Weights of a small GPT-style language model, trained from scratch on English Wikipedia.
Architecture: no biases in attention or MLP, tied embeddings, capped logits.
MLP neurons of a small language model. Each row is named by its layer, matrix (down: output weights) and neuron, and shows model dimensions 16-111. Each number is 200 + 20 x the weight over its row's rms, rounded and kept within 0 to 999. A neuron's up and down rows have the sign that makes its largest values positive.
A block is one neuron, or neurons of one layer that tend to fire together. After each block is what it responds to, as a language model described it from the Wikipedia text at the highest values.

L3.down22,224,188,183,199,181,174,198,202,204,212,208,190,170,169,206,180,200,218,182,252,232,192,218,165,216,192,237,172,189,164,225,250,217,201,187,214,212,196,201,222,214,204,228,189,186,179,225,229,194,167,187,195,199,199,205,198,172,203,172,157,221,183,204,197,173,231,171,202,200,183,171,234,181,191,198,204,175,197,206,193,183,208,184,147,222,197,203,211,195,183,202,169,211,223,211,191
L3.down451,216,230,204,166,182,188,204,207,209,204,211,204,224,185,235,177,221,194,187,193,163,221,196,205,183,210,193,199,191,168,162,197,168,167,233,235,198,202,234,208,193,188,220,188,213,212,190,203,207,185,212,206,169,198,205,185,205,208,192,168,163,199,157,206,207,219,186,188,218,218,177,213,189,167,227,195,163,199,202,218,217,188,214,196,232,193,217,186,166,198,203,233,182,179,209,225
L3.down654,204,222,214,256,188,186,199,225,206,225,205,201,192,176,180,212,200,192,195,176,203,209,201,212,209,228,188,169,196,198,232,205,256,200,199,198,202,194,200,192,216,219,195,188,191,188,202,197,211,183,195,219,198,207,241,173,174,220,186,217,187,201,205,186,190,152,202,220,206,199,192,201,208,201,186,174,235,211,216,201,218,197,197,190,225,215,215,192,202,187,183,213,186,215,194,188
L3.down997,181,213,184,205,202,162,192,207,212,195,203,195,199,194,205,199,199,186,212,197,222,166,164,191,194,222,218,179,193,201,230,219,183,210,212,225,178,226,190,234,228,198,226,168,204,194,238,197,183,215,197,182,150,188,191,209,203,188,201,189,210,250,194,169,209,180,202,166,193,189,217,162,207,183,225,204,225,233,169,214,210,186,177,208,208,229,200,180,194,200,202,178,177,180,172,239
Description: Complement-clause that. The word that (also to, of, if) opening a clause after verbs or nouns of knowing, learning, saying or believing, as in learns that, rumours that.

L5.down26,180,221,222,243,135,158,162,226,193,189,217,226,194,218,199,189,193,183,204,196,208,233,203,195,194,208,204,196,220,217,209,185,200,182,205,232,178,195,216,224,209,207,192,187,150,190,186,174,233,211,190,197,206,208,215,169,172,221,197,229,199,166,214,216,202,199,189,205,230,209,201,183,210,211,184,187,190,214,219,238,205,219,202,197,209,202,198,218,168,198,207,210,200,172,204,172
L5.down40,191,188,188,169,204,201,224,192,165,240,166,221,194,208,216,210,225,204,192,185,190,170,180,196,201,171,139,162,179,171,201,201,203,194,202,176,212,229,175,197,205,190,160,181,210,164,194,217,188,228,175,194,175,212,221,210,191,215,215,216,191,193,197,187,213,172,189,194,173,188,184,221,210,227,166,194,217,201,194,191,208,157,204,205,238,221,193,209,234,210,180,208,204,194,196,232
L5.down208,214,217,169,179,211,162,223,193,190,215,239,181,188,195,163,221,208,197,179,185,216,215,185,235,220,218,191,223,169,182,219,166,188,187,171,193,196,177,171,246,240,214,201,216,231,217,215,215,206,207,231,200,196,199,193,150,247,208,204,206,215,193,191,225,203,170,213,202,189,193,229,176,218,204,169,190,201,218,216,200,181,190,216,213,210,242,216,196,222,186,210,208,202,189,210,194
L5.down257,208,231,197,198,196,169,239,235,225,217,201,207,193,189,175,224,180,190,236,187,182,185,191,197,202,190,201,219,194,162,221,170,197,205,196,177,221,208,187,213,190,209,181,208,188,214,231,250,198,221,176,192,229,190,208,174,210,206,204,193,220,203,212,167,185,174,203,209,213,247,216,169,168,211,190,188,221,212,208,204,199,175,249,208,192,220,184,194,211,207,172,200,213,233,219,183
L5.down462,217,231,186,188,234,199,188,205,212,211,237,183,195,209,238,219,221,217,226,192,219,196,160,179,211,199,194,198,215,207,182,190,184,223,205,196,208,203,214,237,184,208,192,186,199,230,228,213,173,187,198,207,215,208,225,182,203,156,203,174,198,186,251,197,221,183,196,193,167,185,208,171,184,187,157,234,192,202,206,224,208,196,229,177,200,216,176,171,182,237,210,160,228,190,210,196
L5.down588,218,206,192,210,184,194,222,188,228,198,181,181,200,203,189,206,243,220,193,227,203,210,223,205,225,217,197,229,183,191,211,175,207,205,194,210,209,197,175,207,218,231,220,165,215,205,223,217,196,175,203,204,179,186,206,188,246,214,201,197,241,182,229,204,198,200,216,223,163,199,211,173,204,226,184,179,218,218,194,186,179,187,196,211,194,222,227,149,187,197,172,213,195,234,220,164
L5.down621,173,199,176,191,206,175,202,244,179,194,178,202,188,221,201,197,215,178,206,210,197,201,210,182,207,194,213,153,183,180,208,171,194,202,231,177,198,218,211,212,169,202,192,185,181,200,197,223,208,235,211,165,177,203,176,189,214,212,175,188,214,182,202,197,225,207,185,205,200,236,208,204,170,176,182,195,202,206,211,238,228,198,207,192,152,193,192,199,181,197,205,202,207,172,212,194
L5.down714,226,203,219,234,190,178,218,175,202,197,175,203,193,210,167,193,222,208,185,197,198,212,198,228,196,185,186,198,187,186,223,204,205,203,223,207,196,215,205,183,217,223,176,192,202,181,201,157,187,149,236,183,164,198,183,175,219,171,194,193,193,199,218,197,220,200,223,215,189,231,233,198,187,204,215,205,209,179,206,205,223,222,187,167,176,202,186,230,204,202,200,175,217,202,194,171
L5.down967,217,223,205,187,213,202,222,195,199,167,222,207,190,209,159,224,184,212,170,211,189,146,192,174,198,195,208,234,201,214,211,168,203,174,216,195,169,198,190,208,194,201,166,212,203,219,186,218,216,189,191,187,206,192,189,223,193,213,197,250,226,183,181,212,190,213,221,194,177,208,207,207,193,227,243,177,180,193,190,193,179,214,189,180,180,170,203,195,221,180,242,173,222,206,201,208
L5.down1194,218,192,193,201,222,174,184,195,189,191,195,200,180,198,211,221,188,226,221,198,211,185,186,223,216,183,196,207,205,239,208,214,174,193,222,202,227,226,216,203,210,190,228,164,233,210,188,223,182,196,192,187,218,191,215,225,203,189,186,210,202,159,189,190,191,198,222,168,226,206,171,165,151,177,181,194,196,219,203,236,193,212,216,210,203,181,223,209,159,186,182,208,205,188,236,236
L5.down1404,173,211,218,155,200,206,185,200,235,196,192,188,210,188,222,212,150,212,205,229,180,169,196,199,207,228,215,214,211,196,192,206,228,197,215,172,190,215,194,181,198,196,196,209,219,180,171,156,205,214,199,191,246,229,189,170,219,201,204,230,204,174,207,215,167,212,222,188,182,233,209,166,193,175,227,209,197,210,226,202,251,220,191,216,187,191,194,162,210,198,198,165,176,183,192,213
L5.down1439,198,240,189,200,161,207,173,201,180,174,181,199,199,187,209,180,189,216,219,217,208,197,199,211,220,154,225,195,199,207,201,181,211,158,192,186,192,206,231,238,239,196,180,171,225,179,194,184,204,201,226,183,216,181,188,238,212,229,209,194,228,165,194,172,212,180,239,169,173,210,198,188,211,224,224,217,171,197,203,171,186,210,219,221,208,219,215,217,201,192,196,196,207,185,166,244
L5.down1463,180,218,216,176,224,203,225,198,200,216,185,188,163,186,187,192,191,247,208,213,181,155,182,211,194,226,203,205,175,199,184,201,200,202,209,207,204,209,223,205,221,227,213,213,229,211,188,181,228,184,185,206,163,196,184,216,182,233,194,180,204,220,220,197,201,192,214,157,234,216,216,212,242,183,206,187,207,189,211,238,211,181,221,177,201,228,177,213,181,214,194,195,188,228,218,218
L5.down1556,215,208,192,184,174,214,200,204,193,194,241,199,186,208,200,181,190,222,184,194,193,223,201,226,205,212,196,207,225,201,203,209,205,175,211,200,211,214,218,241,188,224,188,197,173,194,203,176,211,198,206,221,179,190,180,202,204,193,197,210,181,212,203,178,210,166,199,212,173,180,181,177,189,245,204,202,222,155,177,191,204,230,190,180,173,189,176,211,208,190,216,242,183,199,161,224
L5.down1632,194,203,187,202,194,176,216,168,191,177,217,209,196,191,212,221,196,179,213,175,211,208,223,181,172,190,162,206,187,225,164,214,178,187,201,198,176,147,202,224,187,192,179,212,188,182,190,185,200,219,188,193,148,224,202,160,215,190,206,204,180,216,193,222,199,223,202,199,180,221,212,153,199,229,208,197,202,205,182,258,181,231,164,190,221,213,202,213,229,201,184,204,175,157,211,169
L5.down1712,212,207,188,223,188,174,203,232,226,199,193,179,166,176,189,218,187,185,220,224,184,177,196,204,193,214,206,185,199,219,170,182,168,221,209,196,187,181,180,175,239,188,173,207,191,234,232,204,194,186,209,192,210,229,163,193,202,201,197,181,172,186,185,192,193,180,204,193,188,189,228,193,218,173,216,218,231,193,218,194,167,194,229,222,184,231,208,213,175,197,208,197,225,189,167,212
Description: Adverb endings, re- prefixes. Word-piece fragments inside longer words, mainly the adverb ending -ly (randomly, wrongly, gradually) and the prefixes re-/ex- (resignation, rescheduled, reworking).

L3.down510,216,218,208,180,201,171,222,232,205,192,226,196,169,205,229,207,157,206,208,233,205,210,217,213,239,191,197,200,206,171,180,206,201,199,189,209,174,175,209,202,218,220,191,216,195,191,249,214,201,221,189,188,183,194,191,195,215,187,190,175,206,185,159,207,241,189,199,209,192,223,199,155,180,198,199,190,222,184,194,185,198,173,184,172,208,210,181,207,190,195,198,218,188,182,218,229
L3.down558,220,198,212,189,196,201,216,247,195,213,187,209,211,220,160,187,212,219,193,210,227,191,191,190,210,217,202,217,172,219,237,184,182,199,178,200,201,196,187,230,178,203,188,205,171,213,215,218,203,180,183,211,198,194,214,176,185,211,176,187,203,196,203,189,230,203,207,196,189,251,199,219,175,194,209,184,235,189,196,209,212,174,189,196,188,157,242,179,219,203,190,188,198,206,201,193
L3.down562,173,209,189,199,196,209,227,197,215,232,170,204,176,204,200,197,169,176,239,212,182,193,231,184,204,168,205,193,194,205,233,201,175,190,244,195,207,164,189,229,197,200,187,245,169,196,189,200,183,197,200,184,163,221,200,202,196,202,206,176,192,186,185,202,183,203,177,245,195,216,221,217,192,201,209,181,197,217,200,205,155,185,193,174,198,189,174,235,195,197,181,161,221,203,189,200
L3.down1191,215,219,218,224,183,210,186,176,237,204,176,220,209,208,200,245,210,193,204,220,229,199,208,261,207,224,177,201,167,228,224,214,190,226,228,168,224,210,221,200,200,200,191,203,211,162,203,246,162,198,186,217,203,190,256,208,173,225,211,243,184,182,216,222,194,210,186,195,196,231,205,193,176,199,235,178,239,190,201,186,164,207,216,214,215,196,206,196,194,212,196,212,186,214,211,202
Description: Degree and manner adverbs. Adverbs and intensifiers that modify a following verb or adjective, such as gradually, largely, very, relatively, plus the -ly suffix.

L5.down13,185,198,194,183,203,212,188,202,208,232,178,224,173,208,220,245,188,185,228,189,216,206,183,203,184,194,228,231,219,206,213,197,221,204,188,208,224,184,197,183,210,184,185,180,200,197,206,234,180,197,230,202,223,189,192,195,170,221,212,165,195,222,228,200,186,187,198,191,198,193,239,212,211,207,222,196,176,199,217,187,221,180,189,197,191,243,221,201,181,185,193,205,225,177,231,185
L5.down143,209,191,209,217,206,216,186,231,193,181,226,223,236,201,210,247,233,193,192,187,222,208,192,195,191,210,190,219,214,177,187,226,200,183,189,228,189,208,154,186,175,190,188,179,211,193,221,208,210,194,185,213,160,186,209,238,204,202,189,202,206,190,185,198,207,217,197,210,195,198,194,191,189,177,174,253,181,212,196,202,214,189,222,179,204,194,197,228,170,177,190,204,203,183,170,171
L5.down187,223,191,227,208,184,192,170,191,186,190,174,219,191,232,236,215,217,187,211,216,203,188,205,161,207,196,196,195,224,190,186,184,181,205,172,200,211,194,201,209,200,220,182,194,247,176,179,194,184,205,210,174,218,228,212,182,242,238,220,201,185,178,202,169,200,258,214,225,224,235,183,217,227,192,217,172,204,175,204,202,198,193,185,201,176,207,217,198,172,185,193,195,197,180,211,184
L5.down357,183,221,171,213,213,185,201,189,197,204,193,195,215,173,181,195,250,199,180,202,198,190,188,187,170,219,221,215,218,149,232,197,206,204,210,237,193,202,196,197,204,206,212,187,167,205,227,199,197,166,195,227,205,187,193,213,154,180,205,211,184,178,196,181,206,250,231,204,194,223,199,190,173,230,211,200,182,205,177,177,193,178,229,182,154,159,186,214,196,197,228,191,162,228,202,162
L5.down517,220,188,223,219,160,231,191,203,177,234,179,200,190,184,190,215,198,185,222,200,249,185,171,184,215,183,172,215,199,192,224,218,201,169,175,186,209,225,189,184,233,216,228,185,189,192,153,223,200,192,202,190,208,212,214,217,234,220,246,197,220,227,189,157,195,256,177,141,192,209,210,211,197,190,164,217,217,192,217,190,186,223,185,159,195,210,212,205,186,164,190,210,195,222,217,181
L5.down692,182,211,181,196,184,192,210,193,167,209,202,191,176,223,187,195,221,201,215,201,192,177,178,229,218,229,167,182,180,236,194,198,210,208,175,235,215,238,215,222,206,241,171,199,211,177,176,189,209,171,241,206,196,212,220,245,187,185,230,186,229,188,218,163,246,222,174,151,216,218,213,196,202,215,162,219,223,226,209,202,204,218,179,202,219,224,205,210,165,223,187,194,179,232,210,205
L5.down717,199,230,181,206,171,213,197,173,233,178,162,197,206,222,200,178,193,206,185,209,194,228,203,193,196,232,212,190,203,237,215,184,178,190,218,196,199,189,202,188,222,204,208,211,168,202,194,221,216,176,226,195,199,175,215,253,202,169,199,181,212,169,189,203,173,225,231,185,210,189,189,194,208,198,238,200,217,221,169,215,230,200,205,211,194,166,185,163,197,204,194,201,165,210,183,180
L5.down744,224,197,197,236,181,218,210,183,198,203,172,236,208,162,203,215,199,181,196,198,192,188,175,196,194,189,194,189,195,174,203,190,216,198,203,199,222,177,216,192,153,183,210,135,208,188,206,154,229,191,204,202,223,191,189,189,179,215,180,171,228,190,167,190,190,225,166,186,205,198,185,224,224,197,190,218,199,193,214,178,205,188,181,215,188,182,202,197,176,201,201,205,199,212,205,194
L5.down833,190,233,233,150,229,233,218,189,198,218,199,187,203,208,200,217,195,162,170,202,192,208,199,221,197,194,218,221,216,191,186,201,199,162,164,221,163,205,189,171,192,186,177,205,179,204,201,160,226,191,202,197,155,231,191,196,222,197,197,209,196,232,219,184,173,199,201,233,227,203,212,182,202,192,199,212,183,191,206,194,195,228,197,209,236,217,202,186,184,205,205,199,197,203,230,192
L5.down906,200,200,228,208,197,206,202,186,217,182,227,207,200,175,220,175,231,220,184,206,211,163,203,224,203,205,213,223,176,198,199,192,181,207,184,202,193,204,173,212,206,198,199,197,191,192,196,215,199,199,201,206,184,198,191,181,216,245,187,200,220,248,196,211,211,220,191,242,200,171,205,164,185,214,204,190,197,244,218,204,221,177,203,212,196,171,169,189,212,196,175,209,169,180,209,242
L5.down942,218,192,217,181,219,196,201,214,213,183,215,198,212,187,165,215,178,199,224,177,248,165,210,177,203,220,175,236,204,162,192,198,207,227,192,205,181,208,251,187,214,181,200,223,167,224,174,196,222,207,224,220,178,209,191,210,215,181,200,198,178,220,231,198,202,180,209,208,185,226,179,177,194,163,215,226,187,220,176,226,198,194,221,205,192,229,161,170,238,204,216,198,200,202,172,195
L5.down1006,220,199,203,208,192,216,210,196,229,229,223,181,229,195,184,207,195,203,203,192,199,225,201,167,196,207,200,167,190,193,205,228,176,199,224,221,211,185,185,189,200,192,209,196,201,200,218,199,206,181,169,183,237,186,218,207,205,206,188,192,197,196,191,226,206,189,193,200,205,211,210,197,202,197,221,213,239,198,232,222,190,229,210,196,178,198,200,238,169,183,192,216,200,231,195,170
L5.down1125,228,204,179,190,218,180,200,201,187,222,252,193,204,178,218,191,209,219,232,199,211,205,211,175,221,211,181,186,231,212,200,198,234,183,176,211,195,188,183,211,195,200,174,201,170,188,204,162,198,204,156,217,180,199,196,208,200,178,240,182,210,230,200,231,178,177,150,192,222,223,187,202,217,202,194,188,173,215,209,165,202,192,184,219,233,232,212,151,217,177,215,228,204,193,208,227
L5.down1385,224,203,166,188,201,198,230,201,191,180,208,208,190,196,182,202,224,196,188,188,243,206,234,189,170,193,225,238,214,193,200,222,218,165,197,179,215,192,214,196,205,200,196,179,217,203,190,226,208,160,252,188,217,191,215,193,219,221,181,236,221,193,198,206,214,226,226,207,216,205,163,204,180,235,198,207,197,206,201,214,229,212,242,205,199,192,230,194,202,189,199,187,206,223,216,183
L5.down1421,213,211,210,223,195,187,220,219,200,187,212,177,217,193,204,153,194,195,200,190,194,208,135,183,207,191,195,197,179,220,202,212,242,188,225,239,216,177,230,199,191,203,184,207,194,230,181,217,205,239,205,264,193,233,227,193,181,176,202,174,190,225,191,234,196,197,212,222,213,238,210,237,200,180,221,223,205,163,191,221,206,206,223,185,195,207,208,212,173,164,203,215,173,207,229,220
L5.down1845,209,205,218,197,170,200,216,189,190,189,215,218,217,209,182,179,215,170,190,213,196,185,199,195,215,210,183,202,206,173,167,220,217,189,213,158,197,189,193,239,231,194,223,184,200,229,217,196,187,150,226,201,172,237,203,206,249,158,191,194,210,185,233,190,261,239,216,188,200,215,206,189,198,206,146,178,167,219,209,193,183,174,202,202,161,218,219,180,213,194,197,206,225,228,193,174
Description: Decimal points and heading markers. Decimal points in table or infobox numbers (16.27, 8.14 sq mi), numbering periods in table rows (1.), and closing == of section headings.

L5.down166,185,206,197,199,205,210,195,198,181,228,221,174,227,208,149,202,200,226,207,206,227,215,193,200,225,219,215,208,190,174,214,204,223,210,179,208,193,213,192,209,196,190,186,186,217,180,212,190,202,189,220,178,209,229,172,170,187,179,208,202,200,219,174,181,238,229,216,200,209,243,229,227,191,233,239,196,242,180,190,228,183,213,207,237,189,178,195,172,189,198,223,204,192,174,208,217
L5.down632,196,191,200,220,216,187,217,213,195,206,197,217,201,186,196,224,220,206,200,209,184,206,202,217,218,204,169,172,181,196,204,207,204,206,204,200,205,196,201,211,205,211,226,216,193,170,177,153,190,177,233,215,202,199,216,208,210,211,181,203,201,240,210,218,191,219,219,186,170,209,202,222,214,207,208,204,203,229,204,198,205,179,226,222,190,197,203,184,186,174,207,195,195,184,188,207
L5.down646,182,218,211,196,204,192,211,215,186,193,206,197,172,185,250,180,215,170,201,222,184,179,203,195,191,173,189,171,162,212,181,211,208,198,202,237,184,186,235,201,192,191,205,177,171,229,183,212,217,168,181,252,203,230,189,201,191,218,190,187,231,207,194,194,177,237,209,187,182,214,200,232,203,184,215,167,190,206,201,200,192,222,203,227,207,214,195,198,199,216,189,200,181,226,175,199
L5.down791,177,212,202,160,225,196,221,204,179,200,178,206,165,187,228,204,250,206,204,165,225,204,209,185,216,186,178,203,175,217,214,195,199,193,186,215,226,199,228,190,209,186,219,196,194,164,211,198,208,197,239,195,198,191,232,190,192,182,212,187,187,177,206,192,192,205,233,229,186,217,221,233,231,161,189,166,208,241,224,169,179,210,204,189,201,212,179,232,167,168,214,199,209,200,208,210
L5.down932,170,208,202,251,173,159,200,226,188,195,169,174,191,195,219,186,243,181,197,201,196,202,217,186,208,224,211,207,218,186,200,214,207,197,185,201,218,205,207,227,176,218,198,185,178,217,185,185,194,187,219,209,192,192,207,237,204,207,213,189,196,219,252,190,185,214,188,195,179,225,203,182,193,203,183,181,209,208,207,234,204,237,212,197,168,247,188,185,174,204,190,155,170,194,191,205
L5.down1207,220,195,227,220,181,213,220,166,204,185,192,175,212,212,166,201,175,238,199,206,189,191,188,163,206,204,201,211,198,197,217,201,195,198,180,186,214,216,211,230,193,226,188,188,194,215,198,198,234,171,179,217,190,200,203,219,211,235,177,186,196,184,184,187,197,196,178,236,184,181,167,178,207,213,176,206,196,166,168,178,211,187,204,205,187,202,219,198,188,188,189,192,218,197,209,177
L5.down1233,200,208,192,217,217,217,194,169,222,221,242,176,210,188,195,207,198,205,221,193,196,210,184,166,199,173,173,216,220,190,214,210,181,178,189,195,188,194,183,168,177,217,190,188,194,238,184,195,221,153,203,185,153,171,194,242,203,219,158,207,231,185,208,198,207,223,228,179,209,226,194,180,194,199,180,192,228,231,229,221,201,204,196,189,177,200,194,206,190,187,196,202,194,198,219,209
L5.down1243,200,206,201,178,189,174,238,235,179,206,214,199,194,168,203,228,216,206,180,183,213,220,222,202,193,178,199,221,177,200,207,199,223,200,186,176,206,204,213,204,182,212,220,185,243,181,212,175,178,185,207,207,200,219,196,198,189,187,184,203,182,172,170,188,195,224,192,207,196,206,180,190,198,149,171,199,162,190,199,189,211,220,174,221,175,227,212,230,176,187,216,160,212,243,171,178
L5.down1289,213,168,204,175,187,178,190,185,206,205,182,180,185,183,207,184,203,201,168,154,150,225,185,193,194,258,171,196,177,188,205,200,223,219,205,208,192,212,206,196,219,198,197,193,200,219,179,199,214,200,199,190,201,160,166,205,177,190,145,207,216,203,192,234,182,234,179,175,208,199,187,176,183,230,186,208,198,202,183,217,191,211,207,212,167,194,217,213,177,194,165,240,200,239,185,192
L5.down1310,182,183,195,219,215,209,197,229,207,194,182,203,217,224,218,155,226,198,188,196,180,248,177,180,197,196,205,194,161,184,155,193,195,198,188,194,196,200,216,175,200,199,152,200,199,232,251,220,204,181,205,194,208,184,191,226,210,217,217,213,206,182,192,210,204,182,181,225,224,231,176,146,192,195,152,200,148,239,196,222,205,190,204,178,181,213,163,182,189,198,197,159,191,239,190,204
L5.down1355,180,211,214,177,177,195,212,196,185,196,208,198,203,196,183,208,185,214,195,207,172,192,180,174,201,143,181,193,211,191,223,206,194,191,190,180,201,177,197,200,209,209,187,182,185,235,217,212,219,216,200,197,224,223,206,174,201,235,196,245,217,201,194,213,194,236,197,178,179,199,225,193,202,203,161,188,202,209,199,199,199,170,216,178,196,233,191,201,162,190,208,166,169,213,239,231
L5.down1487,250,243,235,213,209,198,178,179,203,196,192,204,222,204,172,210,182,200,194,209,204,193,223,191,210,199,199,203,180,206,187,194,226,207,195,188,190,207,208,213,220,193,194,206,185,199,168,194,185,213,230,205,182,184,199,204,191,240,193,224,196,174,192,199,198,208,159,192,211,172,201,175,199,214,222,178,208,148,203,212,188,211,178,202,189,237,210,206,206,198,174,178,202,211,188,192
L5.down1499,227,198,219,212,216,182,206,201,218,201,208,185,157,218,208,188,190,202,188,185,186,207,163,204,209,170,191,205,213,197,193,226,198,198,180,208,198,252,220,213,163,192,198,184,203,201,230,172,228,179,201,221,208,207,189,212,195,214,186,190,192,190,196,191,203,183,198,197,179,227,191,186,218,225,154,221,191,232,202,192,207,206,228,192,185,224,208,215,239,182,201,219,171,258,210,232
L5.down1811,183,180,231,239,197,230,228,191,216,193,189,211,194,176,161,192,205,202,198,195,220,176,187,241,154,227,183,189,208,205,186,206,195,219,225,201,174,235,173,195,215,204,197,205,189,192,237,202,192,184,228,250,191,196,214,221,167,208,171,174,173,199,220,228,223,210,209,215,189,182,199,202,198,213,207,173,207,187,203,197,230,229,186,212,171,176,167,227,231,170,189,202,211,224,228,208
L5.down1835,154,188,189,166,225,229,200,246,197,188,176,175,232,221,186,212,202,217,177,203,142,197,180,212,232,209,198,172,181,178,196,200,213,168,195,191,180,223,202,185,220,185,197,182,189,155,211,219,192,172,230,223,201,215,195,167,207,188,194,206,204,190,237,207,206,210,173,206,191,175,190,188,229,176,200,193,225,221,191,208,216,192,217,213,208,189,205,212,216,183,204,202,158,250,222,203
L5.down1842,218,212,191,193,218,259,194,205,204,176,214,182,166,207,230,226,218,209,199,222,214,177,201,213,195,231,215,202,201,202,199,171,184,188,200,217,189,186,211,203,172,233,248,181,192,194,193,207,179,216,205,194,177,215,187,213,169,187,185,184,199,211,244,174,191,203,185,189,190,209,194,201,212,180,219,201,196,207,214,215,200,224,223,219,157,202,176,189,169,200,203,218,220,216,233,164
Description: Status and blame verbs. Passive or reporting verbs that assign a role, status or blame, often after was, e.g. declared, accused, appointed, named; also causing/blaming and some proper-name pieces.

L4.down416,218,187,229,217,205,185,211,191,190,188,207,230,200,209,207,231,163,163,207,222,231,234,196,190,198,209,188,236,216,213,211,202,224,189,194,213,179,200,170,217,189,177,178,241,216,197,204,197,222,183,206,199,192,178,226,166,185,211,207,189,258,188,196,198,216,195,195,191,213,215,195,212,222,221,218,166,228,225,166,154,153,162,192,202,209,208,232,209,198,207,173,192,203,174,236,230
Description: Coordinator after modifiers. Conjunctions, commas or hyphens right after an adjective or verb that join a second modifier, such as continuous and global, pleasant but, six-story; also suffixes like -ly in randomly.

L3.down147,179,184,213,214,193,197,185,184,157,203,209,197,168,203,181,227,200,200,220,244,197,201,210,188,195,152,227,195,198,209,232,218,175,200,205,208,197,206,235,215,218,223,207,197,187,178,206,175,224,230,223,212,231,192,190,198,192,183,194,196,196,179,170,197,222,225,198,183,186,178,211,237,177,200,204,195,212,199,201,202,200,220,192,227,210,229,199,228,215,172,210,207,205,205,203,220
L3.down665,226,214,186,237,195,219,175,236,213,222,227,187,202,211,199,179,212,202,213,208,213,176,232,202,211,175,214,186,207,198,245,187,213,224,204,182,198,198,211,203,232,188,201,188,192,180,230,190,178,187,178,199,194,156,217,212,166,196,208,204,218,230,209,215,200,212,225,170,189,193,197,243,222,161,204,191,175,194,186,194,200,171,190,217,210,220,172,201,206,202,215,237,188,212,200,189
L3.down741,194,189,201,235,210,219,182,199,204,231,204,200,181,200,206,210,221,230,218,174,210,181,191,188,188,210,189,203,252,229,200,208,200,203,191,191,185,198,218,193,201,189,208,238,231,196,200,208,190,213,229,205,179,206,229,213,183,166,210,205,192,198,210,220,184,191,168,205,193,226,220,225,210,198,186,205,192,185,212,216,201,206,162,218,201,195,207,246,216,183,206,196,196,216,204,210
L3.down1621,208,210,230,188,194,192,182,216,213,211,194,188,166,204,179,207,172,214,198,209,217,205,192,211,207,194,208,201,198,212,169,194,219,214,215,177,205,191,207,217,214,209,206,209,191,167,206,186,194,234,242,218,224,210,191,226,182,217,193,221,212,223,189,207,176,208,232,198,196,187,200,145,205,182,216,216,205,182,209,188,146,191,200,197,203,200,186,221,201,175,239,183,186,199,198,216
Description: Wiki subsection heading markers. Fires on the === or ==== markers around Wikipedia subsection headings, mostly the closing ones, as in ===2012===, ====Postseason====, ===First round===; weakly on scattered words like may.

L4.down1647,164,188,205,175,204,157,193,222,201,179,204,165,216,191,212,204,229,205,177,199,162,192,167,195,202,201,211,209,240,173,181,188,195,175,240,240,187,182,193,170,204,200,218,218,209,194,170,207,231,249,181,210,198,192,199,212,196,167,203,179,189,213,202,195,196,199,195,212,174,156,176,200,178,209,225,223,227,192,202,216,223,198,225,215,220,206,188,197,181,185,197,205,183,206,239,215
Description: Reported speech introducers. Words that open reported speech or claims after a speaking or thinking verb, such as that, saying, claimed, in admitted that or calling it.

L4.down1289,217,254,187,201,179,192,190,231,188,239,198,185,211,188,222,192,223,190,220,193,183,209,216,176,211,193,217,177,201,168,195,237,220,194,187,188,191,250,189,164,181,192,214,208,196,189,190,187,211,228,193,204,201,189,220,186,199,193,181,208,201,189,182,210,210,222,204,209,182,179,176,193,185,212,196,168,235,159,225,182,229,218,175,208,212,190,194,206,241,208,209,235,175,190,166,197
Description: Wiki heading closing marks. Closing == or === markers that end a Wikipedia section heading, e.g. ==Career==, ===Films===; also table pipes after column headers.